{
  "num_attention_heads": 6,
  "positions": "rope",
  "rope_theta": 10000.0,
  "tie_word_embeddings": true,
  "init_std_qkv": 0.0217,
  "init_std_up": 0.0217,
  "learning_rate": 0.00151,
  "beta1": 0.95,
  "warmup_steps": 429,
  "decay_shape": "linear",
  "final_lr_fraction": 0.1,
  "max_seq_len": 1024
}
MLP neurons of a small language model. Each row is named by its layer, matrix (gate and up: input weights) and neuron, and shows model dimensions 0-95. Each number is 128 + 24 x the weight over its row's rms, rounded and kept within 0 to 255. Numbers have three digits each. A neuron's up and down rows have the sign that makes its largest values positive.
After each neuron's rows, "fires on" lists the tokens most often at its 100 highest values on Wikipedia text that the model never trained on.

L4.gate732:146101127109121125153106149138113149098082125108118130103153106141161136103163122161093129098109146074120141114140084151146150121087127117130118129130082142152112107147089088109157105122100125184127129120126111097159143093125114134122149103103099166143105124132137138125165103110131142118
L4.up732:151102154127138130180133166167167121104101154131144127104081094135173155113167121132054123100121136122121153139130109153173064119108138127109094133093088116117085099146116077074134113109110129114122139139152114105146131109105126102105149136109104147080093107152132144140143119100140149133
fires on: ",", ":", ".", " by", " published", "ed,"

L3.gate640:105066137137125103159122159133101085152128116100080149119134113134165114090165133143125150092097167128156146113121131131164129129108061121157130157101127084098098125153131141111136137111135123121140143144117115138152117143144161137136129074099118147124137142134141079140137145095108111130
L3.up640:121104143164119110135138139104134151163120127129141191141098149141134125144085153131101117106131151168133150125101122119103152121122129174131121169147142172140125093147149111145141084140099110165135080101078130119158139108125158126111086127133118155128101136124176118117150112168106125141
fires on: "ly", "th", "us", "le"

L3.gate104:141122125129132148140102128120148120194099071126155146128132108114095146075154132146103108121115096111120095124147136125110148129132099133121119160098116125101117101122114148158145175114136118116160131110128157094154143129112137129122153172108136120143058085117115089146104129100140152123
L3.up104:166188106102111099137139113167106161149117115119129138135148145103130104113103133160141162172148163096107161075096138088111125108118083109121123133133126150113106161110133101098154114098124119144114126105125169143156109110111129150152132128116119106159129109113159119138121143124120155090
fires on: " between", " both", "ur", "her"

L3.gate25:138110157112127139143144137126121096147134100149120099129137132127134103100160140163084133164127114120123158103135089182152111146075109158124123157133139108095166121140096107104142081120132152139123144122169153114133134096131134122101132084119145126115142146119142165147114172137164097118
L3.up25:157149093130134135153100115140105145121123110194088124082101136156138145092142105154134071106105120113156120137084103126123115163114101136129156145128115125121157161127170119129097145119125128106116124117169198108127121181123141125132197099144126115123129110109121124137158135123128089095
fires on: "==", "ir", "ly", "ac", "s==", "ric"

L6.gate437:159144143138131162114111133138119085103145119084123148135106097127155122108097147181152116092127133127149141127064123152117145118135140089123148152126129113107161120135130145113147135090147119076143112135128104152147141106141113095100104139060129134125117124154113128161144112139144149134
L6.up437:127143135141109152123146164143108101083157108153069141157108101156120116113121137156156123120123142149158138119101135158116100127118125128086176175127078144091141162144123162154156158084124138159136085138142132117163152049122138109133111130121098151093138135166083126128154095150146108114
fires on: " of", ":", " from", " com", " at"

L6.gate551:161089106081149132166126162103112136128109155116134120075122185134098131154132141167113139110147154138153152143094115139093105108128117140151141129145128140092144155090128123142108158150137119097159139117114084105070129121132134121187088125092193163086117110139110147147114122129137138121
L6.up551:129153124126150095153152143081108090114089140115105138090133167169124102154128126147114145142116114120132118138119186113091127136156183085115114090184099163104117109118097122167132093111133133127115112095112119151114080132163151104152143164130145089080134123152132132153156138129149137133
fires on: "ro", " bro", " ro", " by", " Bro"

L3.gate190:105107130170149134135145135096124131154119102158141152122128126160097136158146113143092108167084109177134169123142147141161148136122123140131173132120128123124140103165110076106189099120110145161103131165158114134126101110096168132102123120139108121123116081139113113140104109133129157063
L3.up190:146149144131123119117135128116120096128126155123098133068179181154103110096148135120105140155114110136139150145138137128195062110132148129173139133103141127167115143141114129123149087120132117144157121134113143177136136114124154114132134089124133137158143153116097136135141111095172100133
fires on: "ely", "ed", "ically", "h", "ated", "ly"

L6.gate277:149098134126139103129170104119124117152160119106127104121173177168082145117152152121130121120126136107139145144096131140133135105140149133143081154136149104162123067105154149098136083132132134132125120106104122138117090153101150126146073055139143151157127143122127127121133124145104173106
L6.up277:120118146151098141122129109159106147143125157164149130139136146137135072135143139149108111123180119130142157131134129171123139135114182118132090148149120108153122077097106135150150144099164136176149097132095170121123130109124195145099125115105123101170148127157081121136127155132133137162
fires on: "th", ":", " n"

L3.gate245:120136097133143086180140127088118152143071167129157162130156106120133112093119149108114117137102058187109140160131168122116141154154119091113159137094125134126106109087125149080147123123144130084109123079130132097171119088131117165143128093124145140151132100110125124139130144124159123106
L3.up245:090108098132129156143130167114089121096145128155123127094141153154118090130155137117115120145105162139121162153140140124186138147102059114129181082113116132103134165152120099126116179122134116164103120112132119128133108111162116125107151159145111106110157109148116116147162123147141087162
fires on: "il", "ron", "old", "ant", "ull", "ot"

L3.gate580:087074118084087145095110135154115127148118157101118142118149139149109171154168203163107084103130107137121094131102121129113143151100160110157131150138117115125126121114150135143127116174121118106142145149142084181139146130148139158081115117100173145130112138136150126162170162144060126145
L3.up580:120112143107071160099092183167128132136141130118139107149137099178105210117118152121123094143081116142122137134140100166131127116154114117153131129132100195102135134140098126164142119136111140162112136151108115126115169131142125174145138132117098127139134133142140099147106139139145140111
fires on: "en", "ic", "ion", " On", "t"

L6.gate746:094137104107108171162087127146115123082141133129138118119109125165119153112163139146143121143131142115114130105111058142144124105101101174153132122092127155112107098153172147106145135093178099124160121150103121122113150144135104143138150077088097152158134105142141116143135115140111142128
L6.up746:110138127106120176136139111108156117107128106120141094114114135165131194127182111131134109129137132122098157151096083138136144099103115167124124129122080194108133083187132144087096115077162093151142134125121145114124109157145104114098139113117106145174117131145126114124152111148118156128
fires on: "\n", ",", ":", "s,", " –", "es"

L4.gate751:167119117142110143112134133146120109123127107128129106075128130095119116090151160118150111135176101158175114123159106098124134114144103099155132131118152108058134124110123121191176165112144134091152139109117188063107142122143111133114139096114156142119093134131123153136155140132135123163
L4.up751:134127109141135130083135088127155171143132100130104172161160097116138117153107118121138130134146115136121127097177168139111135150152112125132139124114131110138110162128174139131146089107160119147172112135149125154135133105116134159111098127101148179112092104126048140116134110124147125119
fires on: "i", " And", ".", "end", "ab", " of"

L6.gate613:134137142158125128166114167103151134120142134127140151127130149146128147131198097165095125127136111105149113144135123132127146125122120141147108089096114148124117089151135107119127127129134103118142123121128109093113152141109131101122108125067109143102140082135116164160118163113132140079
L6.up613:149117136152137141160138124118152144115120147143120125126143170158099143114167071130101159088094137105121120115150128096121121152119127125108089096107069181148107099193119137164128137139140117162133123116135121096113154143146122133135116137124086129090146109161087152153139161113109149119
fires on: " was", ",", " by", "y,"

L6.gate230:146144143112138085150110179114101101136076136147148098054146140108142108109180174140120105121109102131111126142105111132109097108136122080171160117084119104116141097100114119158145108129092125140139148127139132163142143149145130162110106109113144136080091119125140139166105143167143158122
L6.up230:182094099128180108158098167101108111110085125143122102096156126129123134170140149165114060096133100116130134140155122106111105111100099100151126123146177145103117138086104157158112124150110164102117154089120115137109138164177141104129143128141136164121092129118128109118160138146142113124
fires on: "ro", " ro", " bro"

L3.gate334:116119143158132131170136106157106120139094153114100139105120105120136126110126151152135115138150105141179147138161142156144147170119112110078120146109125103109115117124115124136120100129099111134148079146165140118114184111073109143144087105095125112177128092105147148132149150152151107136
L3.up334:109180114121105151113141129139172087089160127130132094135146158135103113151160144140152115129132117151164143161139136090143100138088107118135156126114131100160135130133120155132181112129152151094165081107128172097154122131098114125126125164133144133161117141100158153153124125131104140153
fires on: "l", "ir", "ot", "ac", "ail", "igh"

L6.gate391:189098111174117118112133147103171125156175144166068128119126171124104167117107101157074117096119126057137135112133105096130134167155108132195134142131147104142148131108165107103172102177108121145081131145159126102104111156105109129122122136103118107122091117133125116148161114128109127080
L6.up391:159111154116137156146148131175137113123133122110119103082140150120090151140074105142148154184153147125132147124119140135131079136178115141148158120129137121131101121148127114117101100123117109140098101116127125171108125143181153103097131185122151172138105114120110107127133110160139160134
fires on: "ly", " been", "ten", "ely", " were", "ently"

L3.gate385:135148123072135107128121137112127105105161152151156135127120150069140093171126169176090132127170101128149162146091118115158138150109101131137149106129130087086146120082169148153134167133141117070116123110105162099114124093166148125117151110112184169160103141150143116148128117157149112166
L3.up385:085091142109124122095138123164113111159160143119139143137097183145157081172131097148137144129123140149142162157154131120159145110153144100119154101125133128071115149139152106161126155123143138097098169148111156134116162126158151125162139096140102152106130090189114108115121177139107104112
fires on: "end", "w", "n", "i", "ir", "m"

L3.gate359:116108149161118119136108145155138091134119128087165164093134148138129115125114116154165123088096118125125090137049179134106142157149159117129156123144130102148124103154141159167130145144119128143103132137118095147128157178093152137127133133135145128112051100111141124105152127143119127113
L3.up359:151147153143115124112087117175143126142109077136171124139118130134123134119144113149181127148126116139164152126071120189140116089113121091100157136123139153144150147174132133153131138125128125127149137153108139092098120117124109144135147143120133134169154119124147096142113103141082129138
fires on: "ut", "U", "g", "ic", "m", "t"

L3.gate113:154155101117159143132144109104158117166117119157130136163185092116141111104107142156081123126135135118118157125122160119104155132128104163146129101109120145114143147199155126112154124154127111135122126086132120093152109141091143176096095135113107138149130151148125109148119110094097123035
L3.up113:139125094112076104118115202139135120083119129147120114107137110106104148163118166143090119152153130087126126111106105177149104113170142133143147121141131137137136140126182089150127081150122126149109122103161105144127132136136149121128148110175106135144150152143161140098139159100140114129
fires on: "ly", "est", "ely", "red", "ur", "rew"

L4.gate164:166126130087129118130130148153131097109107110142142122134125163114164131086131118119153136057165124117122127146115123150136095122055125140109167124158106128145147116165080151143157119103146134127131104129147145110198166077172124134100133127108148150169139086106118101140152122097132084114
L4.up164:126134140101122081144139134145147136155104120134125137139126094140133121093108148119135148101138165123125165145143148099131104144122131107108150115136134148172110141142147083090158106060117146117151150124106141116122122119156119106107155090118118134139046162135115145158111129096145108162
fires on: " in", " of", " to", " with", " at", "ut"

L6.gate511:156132110101118151120088136141122093098139187121124148142127138114108126120126126170139157116137086132128095170103147147142168149118117112094158093143125135108144119138132114112109157098127145000104124136148097144143122125155145133106091155084126178134127105163139097158144144108131093142
L6.up511:120147129114113137109128167139115118091149140132039117158126123147116143147140100145166170135135116175152095111158180170111153133145141153070139127167069158097163136174123120141095146104109147142133095134143146128130161094128133120115079133143119131136153133155080116120136157129114083148
fires on: " in", ":", " of"

L4.gate342:137115143079108132126150134157133099150071141150122165099127177111114107156124111135108117103084098102107153108146109123142150127114159136101124167093133055132129114112137106151152115130158139105093145121150116076145141094145102139112123087109133095165120083111108131134145141125173121124
L4.up342:093152103124144113139120142113137121119150113173106163122128159125143116116087153167154146165122108131132095144110100166092126151117122151147132128112156134145136118096109133083107099134122112075141145118166165142146149139094106152119132146145117151170122162102086148146099140103143169133
fires on: "==", " ==", "==="

L4.gate647:110150115108132160124136117123130144143137119114162147130138203112185125118126084144141116136138152140133132116126116133181141146136156128112159148109147125157107106114135190104150129117087133096130097157104121120085142147131154147161127134121135134199179145065112126136146184125109125080
L4.up647:104117122169098132121116170125130140119185132107125108118166107150182126157146130137144136131149149093134115161096114125129126137105136096134147144134123122189120064065087131116163139147141149136150086169109085143080128123143173155136107124107119100149140083083149103139139155140135131095
fires on: " n", "ic", ":", " |"

L3.gate239:139092121127126113147125082099112098153096095133126112112085123101138129123129154159148164139141077147155155141124134159143135123130094172109107142113133079098097132121167098076132182118124129109143114117124177118131121107135109127133123121117138156171086124159124103143101128152127110145
L3.up239:099142110139074140081123099172122125105171110130121090125097108098135147126142141098143090127123120162155068171137120144141156094118106122160129094120131132110145161164115121110111148102126146105152128141172139125184137160144139131136132123087153110129137132153114161159136118111104130166
fires on: "ot", "orn", "ron", "un", "ran", "ail"

L3.gate269:093085132126108165139110164141163115144140148086100107153133093116161134115162150086128143120161154107132107126126165143145141114109111131094092131148136137130105131126150073090127124144123101127174111136099115108134197123156107170125108105140126149113076146179174152134121105104127112146
L3.up269:125058157155154106144120088115121132173154148146148109159141124144112083139127177162122158136098119100118118143114122118105103140075128154107114140178115087117163120130141123189126082175134118155117116121100123099121089107133118126074124098112140127104130103121129092106188113159121148162
fires on: " life", "ence", "ice", "ative", "ly", "us"

L6.gate559:127105110144148161126115151079176097138134142147095122120123178125137139122174161143066109145133117121123151116094106143110150147129141153148116092135160099103153120109152170098171109125058094128107143152107133107096160156112139140138133090096143169143092138145142131164156104129084140104
L6.up559:143102150108146148123130117123157107174075127170109118119140156142143144114146121091098138169121109120109120121136127159128077149128119116121154148141117150125144128121124168149112128091117125181089140136161161123125175125138140122150157118132134186141137126123120114111119146111124127116
fires on: "ly", " or", " car", "ely", "ently", "ad"

L3.gate426:118111142117124148155104117113098119176085152106125118110154141145124146126139118136121141110074106142106152152140130126150149109127109144103126140102134112132186113151111160122137124104131116120111105150145100176096102103121133124104108085112117112135084106103110110126102155134149149115
L3.up426:125136107113163147124123129154104168136134143154140131142161178144152108092080129149105114120118133160119119121098146100157126118130119057157158123091127161118088137127135126112116115128141114138123143175123126125128143127101161170179171106112135139128134134156075129143114135140108164141
fires on: "ued", "ible", "ic", "==", "ib", " =="